config.yaml
num_hidden_layers: 15
intermediate_size: 2048
norm_place: "pre"
positions: "learned"
init_std_up: 0.0157
lr_mult_o: 1.5
beta1: 0.93
schedule: "wsd"
decay_fraction: 1.0
doc_mask: true
train_tokens: 530200000
MLP neurons of a small language model. Each row is named by its layer, matrix (up: input weights; down: output weights) and neuron, and shows model dimensions 16-143. Each number is 500 + 50 x the weight over its row's rms, rounded and kept within 0 to 999. Numbers have three digits each.
Before each neuron's rows, "fires before" lists the tokens most often just after its 100 highest values on Wikipedia text that the model never trained on.

fires before: "s"
L10.up538:543535504642471543547488520501492521436547538449509530454464481456612574509492406518445579453515436526493484515521520518577552465515532447418553503534439652516502475571517430523514455467407452465439563395439431507572487484516565550483550540413517562556483533398454408521522496517538501486434419502539482530512506604576461610540499488512490530506399533500525481492470426511398573565579
L10.down538:624522527492420370511489576460468474503516519575487451497526527536475398492443425513549530502556574529435493490511553467463489481571472548548503498513439512560467616425580445499561463511598475492508501490488425532481492508519523499455415509455467580493500580522431431451472476470545490436536393516507542525449497544578392554521539492524511500498567530543538519517573481484461513482580

fires before: "'", " -", "-", "°", "s"
L10.up1663:508552448578468486488489508496489503501532535481572530482513539552472538538345450489486527454437455550433464418417499488482454479528465433546504506481531566554519462468469425547470509472436621556482394399466521482526422571450493571551559454467423523450536478471603467477536520503514583510574462450440496390598495553530596592410502537460598534450616450524422589410518529524508517557462
L10.down1663:503539494466512584429545471454498501495559445513471562589503496499560447409540506504479470577537446522408495503462441501508514580498508400460576384434485419496478549523463558496539554542465486439515454517483456500516417436460492470529555445546529563466465521489482520502416456446459452523532476622573469494449552598478440524505487537527501559515420506500533477531505545454487527538399

fires before: "s", " the", "ing"
L10.up1200:413470557552519505526406462503527403447494469491475521536564472469426498447529492524465480420565533495393509453521535535530473520555525535446565482638488555500511463433525512465511517562547462544328564609507523604434500510484444603576525520566525444454491535469507564507545548498511390523542437538567499475520624574536556592468460452568515467563407571525450460561509498497507472607511
L10.down1200:472506480512408526521530456467485530474436517390492506554497466515439498513454540510542495500491523512561575548541519417505504454471424505539471522476544545544469427498539505439537431507607482483610457466509492494479541508494544495581460564500505535616403659601483587498562542420517465441457543458533525380430480414451490487504504586501527492458572551529537500468577500486518544413554

fires before: "-"
L10.up879:523393479558503506452495515513486487508377400508528454563542574409503554519492530485562476549471469403456470421430475578424521531491572568521575606546550584511483497498499486382438454509523519502429573476480512475497485558527496587537463512479537535385589544466531512490500509439443532552561502484520436497594496622482558454522398473521472559473501521495406533501507533583471460463494
L10.down879:458494559512529513484548555555376457521526516417476461435518588483546493497499501466485413453504563590541472493518508476557520460531507522391494477504483504514487497470411529514512505504522522430467435590618458523408518467526521501590620523424486488568600498555487534533466549464502489538559501525503495445530470459383462561457505476524391517461612496504477510558531544468420504522517

fires before: "=", ")", " and"
L10.up143:442619430430600491564597481375496454471457494598477517517493529455416471472450422501541452470451483461382485438508481402475485497497547566480525521396503495514508591461510491509573495474486447564511492579465456522510485606515498554673525549513563461501527477488513474511547444416482556548469600387522517502493484540579529521530487473460575553459494535436559496461541508413453526601541
L10.down143:450432491441470543503461529628561468522540548516469526542517570492508559417556533488449426587500448570570464545397470511484508581468496467494550575492478398505453396591538540413563498502482492487467444518465580529453424437527564584483486446510465483503568516504516537390418563509490474438554533499462461548557442412452510498488479477546457566423437489659478445430477495469590472537442

fires before: "ing"
L10.up796:419549595517551493480542514514488528427527566399476590536504460518507485499521516508552515491485548482443466528561446590538551470559467417457503461630438487573592465545470539414452456449414518511466548521511525548493545432480493458545480442527411412382539484517542523353546454524437520512540475458428524515468467540488590560534429539536493461506491443569439565515537426509513459424460
L10.down796:393538547441486432534456502456456507541469519444414480579514425449550447469516545476510537464512531469445438492524502408565551446511485459472443573566428433542619508406422527475548414488496472484487590548437374592574540478462531460523451467587475455508414415530462540429610306542521512499561521467492498570588572547554622552563409511545484503545403514441545477437466405607430545512567

fires before: ")", "]"
L10.up853:528480454532583503415553448447488429463455499524546547477544504443473492522522436526447488541494497418487446545511420630446480485460437517489445434468580420557567542451475443566527466466564535521454473565443542434527399595469500437488506537522412475485535517526463469591446534505496417493523553491536509408509421503462499426509508524486533533559504452572438487539516538514427516505480
L10.down853:530492513483600471454490482575604435520499385550503515516521536519535509602492455466541539529525457527486429597601542556468543459528493485467527522432446405597512441450613491504481459423530463583446545506413548519525466497499548557476481467486508443519456452512403489521453520476481550450521546445462497396503384442524440485520581528482489503541529546472492352479497539454548484519544

fires before: "=", "\n\n"
L5.up27:520440472470497472453548526462429460450439475478631467553553461509480496533445472464414397504485473467461487454575430501560346531500489521496532581507497483560463503506479378542435426433567587553498506606531487472488527476498514524482577474510569516451503462526586562534563486479458462423429487552423486476435463504466573431380526598502423538524475495463558453463452556508487561503493
L5.down27:540532452472453460495482520570411547551494589523498504552583476428436502499491439460486464421545486522521507407510503475430537512411508450540581530374610466445564517444492515577595536453436461479489413443487459466564460433543468519551455388480535474500467480532551537415531505521562636477437609570518574389596509450501522393552507454464426533455510518472519448424474490499486486539472

fires before: "s", " be", " have"
L10.up1700:449530419479502507508546495450525436487430471467473556519533577454566469511557435459510536439564551470445566602508478501514539547525447530567483496397625473557454478521511469512538551522515493621482471609474541473493497491468519404541484479460579469508445552526443625566468409519502475519482484464581499534521556509482503460529496380577425467500476601520519545501383383429525478533457
L10.down1700:511513556597553464509537495501481472437459538547486404580464544539524515482485388527470434440420489549480538537525409540582468504514476460515579509508514381528461461516523498516617539430442531567533514520509558548551466504517516521519489489513573543515520486476511487392496613482404555487409546429527556485567493488521461433464477505466475524501482522458464500517431541406493460504503

fires before: "s", "ls"
L10.up844:624484515485434441512468474464500372432419493404548544530580406507460392494487573451454516481556421448504451572510472513452533432580594502459528463473398474486495472437513532502534559608477543486466549466537523511513479438473522497509512537533441503497458497504497559462506515561488482579449507528454498469566417414511520573517478427456420416584505557512458472543527421524584442456548
L10.down844:462545462395532517535462511492510583537565466565558456478487467575454527524516549595569411470484528667361570516484581522479476468440405493424500453504515461504402480512448509537533551496491540557552594460515469529480563539461414488550515615540473462477432569425483476524523473465510492454491514480479542440450522464432488473513551442551501544539512539510494571536500462428528477425388

fires before: "-", "s", " of", "|"
L5.up64:549440534497553493388483459505499510447416546447552534519483493584431461474502565625551365490439442495501480518465394538489479513447472477552478441514481450490454504534508510522505449445511486605580472467481537562494507536521405482483456510478563448479573458517568530550605496451513493518531490507534510453369524573548630443509489518503535514554549497560415517387520441588470550458524
L5.down64:562631492496487465625463400553495581513495478408436506479463463553489455462436579475494538525508459484584545438490441576454542489508549526464551547501525458558521399484529529464523572563458465457437497493409417558470414456419495534505508448502580465484534441514477421414455524540498463440577497611461484539514455471454513517473504524438502499490472463488453498509464448399542412540462

fires before: " is", " a", "born", " an", " was"
L10.up1765:477379508476569521553591432444484519509571500531420504456510428478433419473467413538513463429497472405583583555556571426526570497517513405546424527510529540489562411624520485487488485478455444568496473500452450593538493563484447502423535479509517492556489511527489531427501575586506430563557528384459500550514566489551550462523505549476298515458486485509623451432455447522538586581552
L10.down1765:546605493622478415548500446470533487453500544455481569483448546477501521443505459481551564527563515444451455567416479430501602521559526495490478507483525455375500470645477589468537561459549501464560458569562474514407611497493450482492520499632414446528475532464453545479396479512478428429434596500513530459584458504419466586523507537558515524521541456398428540504547427574485385528524

fires before: "=", "-", "|"
L10.up1141:555530541490523533453445520434518478505528502496582445562492535471509539508508551534492426514470445492541521503503500542519453436597561535412489522435501463580525456404498526533500482486403386531498479481502573505628478575436509507535658502503458486500518451502491498474558490511502456477534466523502526528520427505466503512445452600495455561462490448523499514507513468547457393452490
L10.down1141:508484488386529566514516496560506562561497591458594592433476459607533547508494478475532542372474506504534508482426460512513462450623476435552520485586456516590524444505482574516434547521506473535479537522594464519478538497507498482559550516439518543476509526506483602476542472482482506485451431507522483483534490512492434560507425522404470457516567462473493521506569498464487508442529

fires before: ",", " to"
L10.up346:578529383522454496534601565605491487490424525484511567625550511552536509615413498528506537510553507539539574502493549454556541535555416513501477488550521481470522464567508564508495499541463536362551536599513511509400514526553493478539567552441552447495510501567538512450539442487487445518517488514529449503480512441538531441511591497464445559522501441435387520472420538480482540526490
L10.down346:528405550464533513583565577498481464367471554492517459480444477536579535431565557554515495440554520446432536567424535544537472534566462494557561612590517487508453591489475491421555432434363471567538536486550544419479596578507448466560492460452557414454464464485459508623502551470566511489502516449535444512477400457560576509511458524526511605460597530454509462473473471478466593543558

fires before: " of", " that", " |", "r", "s"
L10.up1741:434468490553460607523501401518572522422543524605512511536481530505481555622480543520525526549469484557477510493451537504529472435512496484529610527551520493481476523425600612433515537572425452523516485383468458459528541550532482491495431579539464561448528489521447523452414526512548552591444443473549560475455491498507521566503497543429513431476573427411520445543518566469436501530422
L10.down1741:437508495490528477535547517479477517508520425561502508515421465423496541518523457511502504565513515488502511537490544444579530552540520547478420544413588446537504481478531469563468464446520454539476554458459501439604504475535578511564455433538538494558523484470575447476566566562402488532520549528528463438456573449508522453487566521538493493484526385397573556469473589481531478464461

fires before: "=", " (", "."
L5.up1934:516483399407460493470501540556454472503394475416459572503451507567580483542441478456469402489488620504551496528512517531513461497497482593517482447480509528416534516497567511532398564483521536580567533519466497467552473505465524512541485472377486541559452424477492515524464555503533443588538468462552510489473442476462452465380505482529536528458475583417450519558515450607481491434525
L5.down1934:502531580567515533514415571420489530501573478529514534470505479435548468472483509463526496563450461568579437550546516455416567504477533466464500534576443552489515572402465529523419604451446554519579450419540467532485567538526455496598498405550488428466499507516480522392465440429572516489530498548502531476528584473555575570469432494562514446563568391530542529519440516438512519558513

fires before: "s", "ments"
L10.up298:567607476432497460495488481359429408524548481481599530538495467462425504497403469476508520496536480482483546491510499569428435476478523442446496519421493521468469559423427464422466579487434527473487458513497479560482508441536470488501499545591483458507513614527390537585546451531407569558413493571619506479633459536491604561584579417540519540508531512519414489578514427541607406471426
L10.down298:491537465476560470510523497532572504502594490449456528557489466656446452408469499468524465532466492501436523534488578423519498474529517460427473506473487554567469481535576437508533546463506553493506489452487496506479389514447522525566443532505455526451457534475592567503438540477420509479527470431500576460519412337516453511491499476487466468498486569511523397566500537508537502370455

fires before: " |", "°", ")"
L5.up582:581511464526535477530421442574533504491502662470462468594516526506489495568558493492492447491610623494552503475477576457583429475447500551498505477485571466482485409525535513522504475486607527434545472473511509418528522464515470586548558478400454519407542442405504506525439621435535538561434525503462407490409544559385444439514411448525459508492425532558463524515538434494496498378532
L5.down582:464497517452611525485486514521497481472475544540487567449482441495596479481547491505442565580436521509341518470460432481520431510502495538501559503502495485549556533529583459535547577395510531550454448372436569502478464500407567447531533459452555548410491541492639494529503644425599575559556453511382479382484522452477556589504411525554472557510481553435556398462458497501437517485447

fires before: "ed", "s", " to", " that", "d"
L10.up359:527505333482472467500512543589555502479499513511560590561480545462430557512457448496444555425569452413520506418507442541466446515498479444497591529531510477568657535528506457493542505538510532523542415486339485501493462469439511451553494523446558495535520579452540487491603456509543476519480456508605530433532523506600486460508487580449450595576484531565489510505462500507575498471411
L10.down359:573511466507469508524431502531537540501549443465471513446420557501600485504478531479487577564503476507555403554532661570541466497561572455536473507483472472515412509554560552511444568492465527563477473451533479501514490534508423509568504497518550543333494508551504462536516431548516380519537525546399442467546494536597520448436572472466585446420481607433463502559522585425390517543518

fires before: "=", "\n\n"
L5.up1063:461557393505524517375381508529462420486535453511554397497458554532512403525487414494559479546384520568481502549446539539453554457572491362496485505528405526513543578452516414533488494477573533530513533441419538466464512520509485498538503530532540454484520456456518596532541550514547443525480535521490439472473467475544502421512424578454575556532360513525521528514505429460512439422511
L5.down1063:458579544517467481458397491480493499534416509437557493555549472429421445446388447520464518470497509524509489469524489517495559452497552537541532516453529557478468524524549504465503527481481540479512509546397475480481475459474516430486563446535620630472495528555484534593463523553555488475524569473515440409511594381488525527546507415614561569463462486486458554574506497467421524510516

fires before: " |", "00", " ("
L5.up1236:447590492536415479471489493478480423485398509536563522491474468623547502559520581500431520459491541431543492492490530506517475513517496517616551529404536527524447494542428528613564488599495528506586453478574490510379528518462522551461548485569500404461551470548454472472584581513382465408503425503464511462453486438649499561516481486512549501471449523511447493465515462426545602486464
L5.down1236:560443467396514473547523455522619529462613486451442573427462556469570489564485489420594518506554480468406558499582464507532471441487452465488409529562514542541420537471474592585509550482454489460510507482449555470449436527477505446520500497557466589440499445498455395494467481498562492499529522427488549566533489457480494491523504600519563576458448426496518542566546512478534496511497

fires before: "ed", "ion", "s", "ing", "d", "ive"
L10.up1699:420477518373373468497603478515496472472518472457402405405471556637468406572532500485527515467501472458434492470450470485455377564469424537529506529559473639502561509505518525494496489514549533484462474449465523474532589525492490530478443524514518591446549471584479488522447469510556431496577492579448492499516444544509573477492430536550568481513445511459459494582535488480588458429445
L10.down1699:601507472487496436468527463527512573484433522530484544536495446558459483453508431432486433530565455482483536560429607519539547469536473465480488497485462576568444593495474457468481497498515519504411535520455456520603456558446564561515486528403481521465473508613589558577516497487460547583513438542517525496447587535574487449453419506504523565621583433530474505448608524514531408580513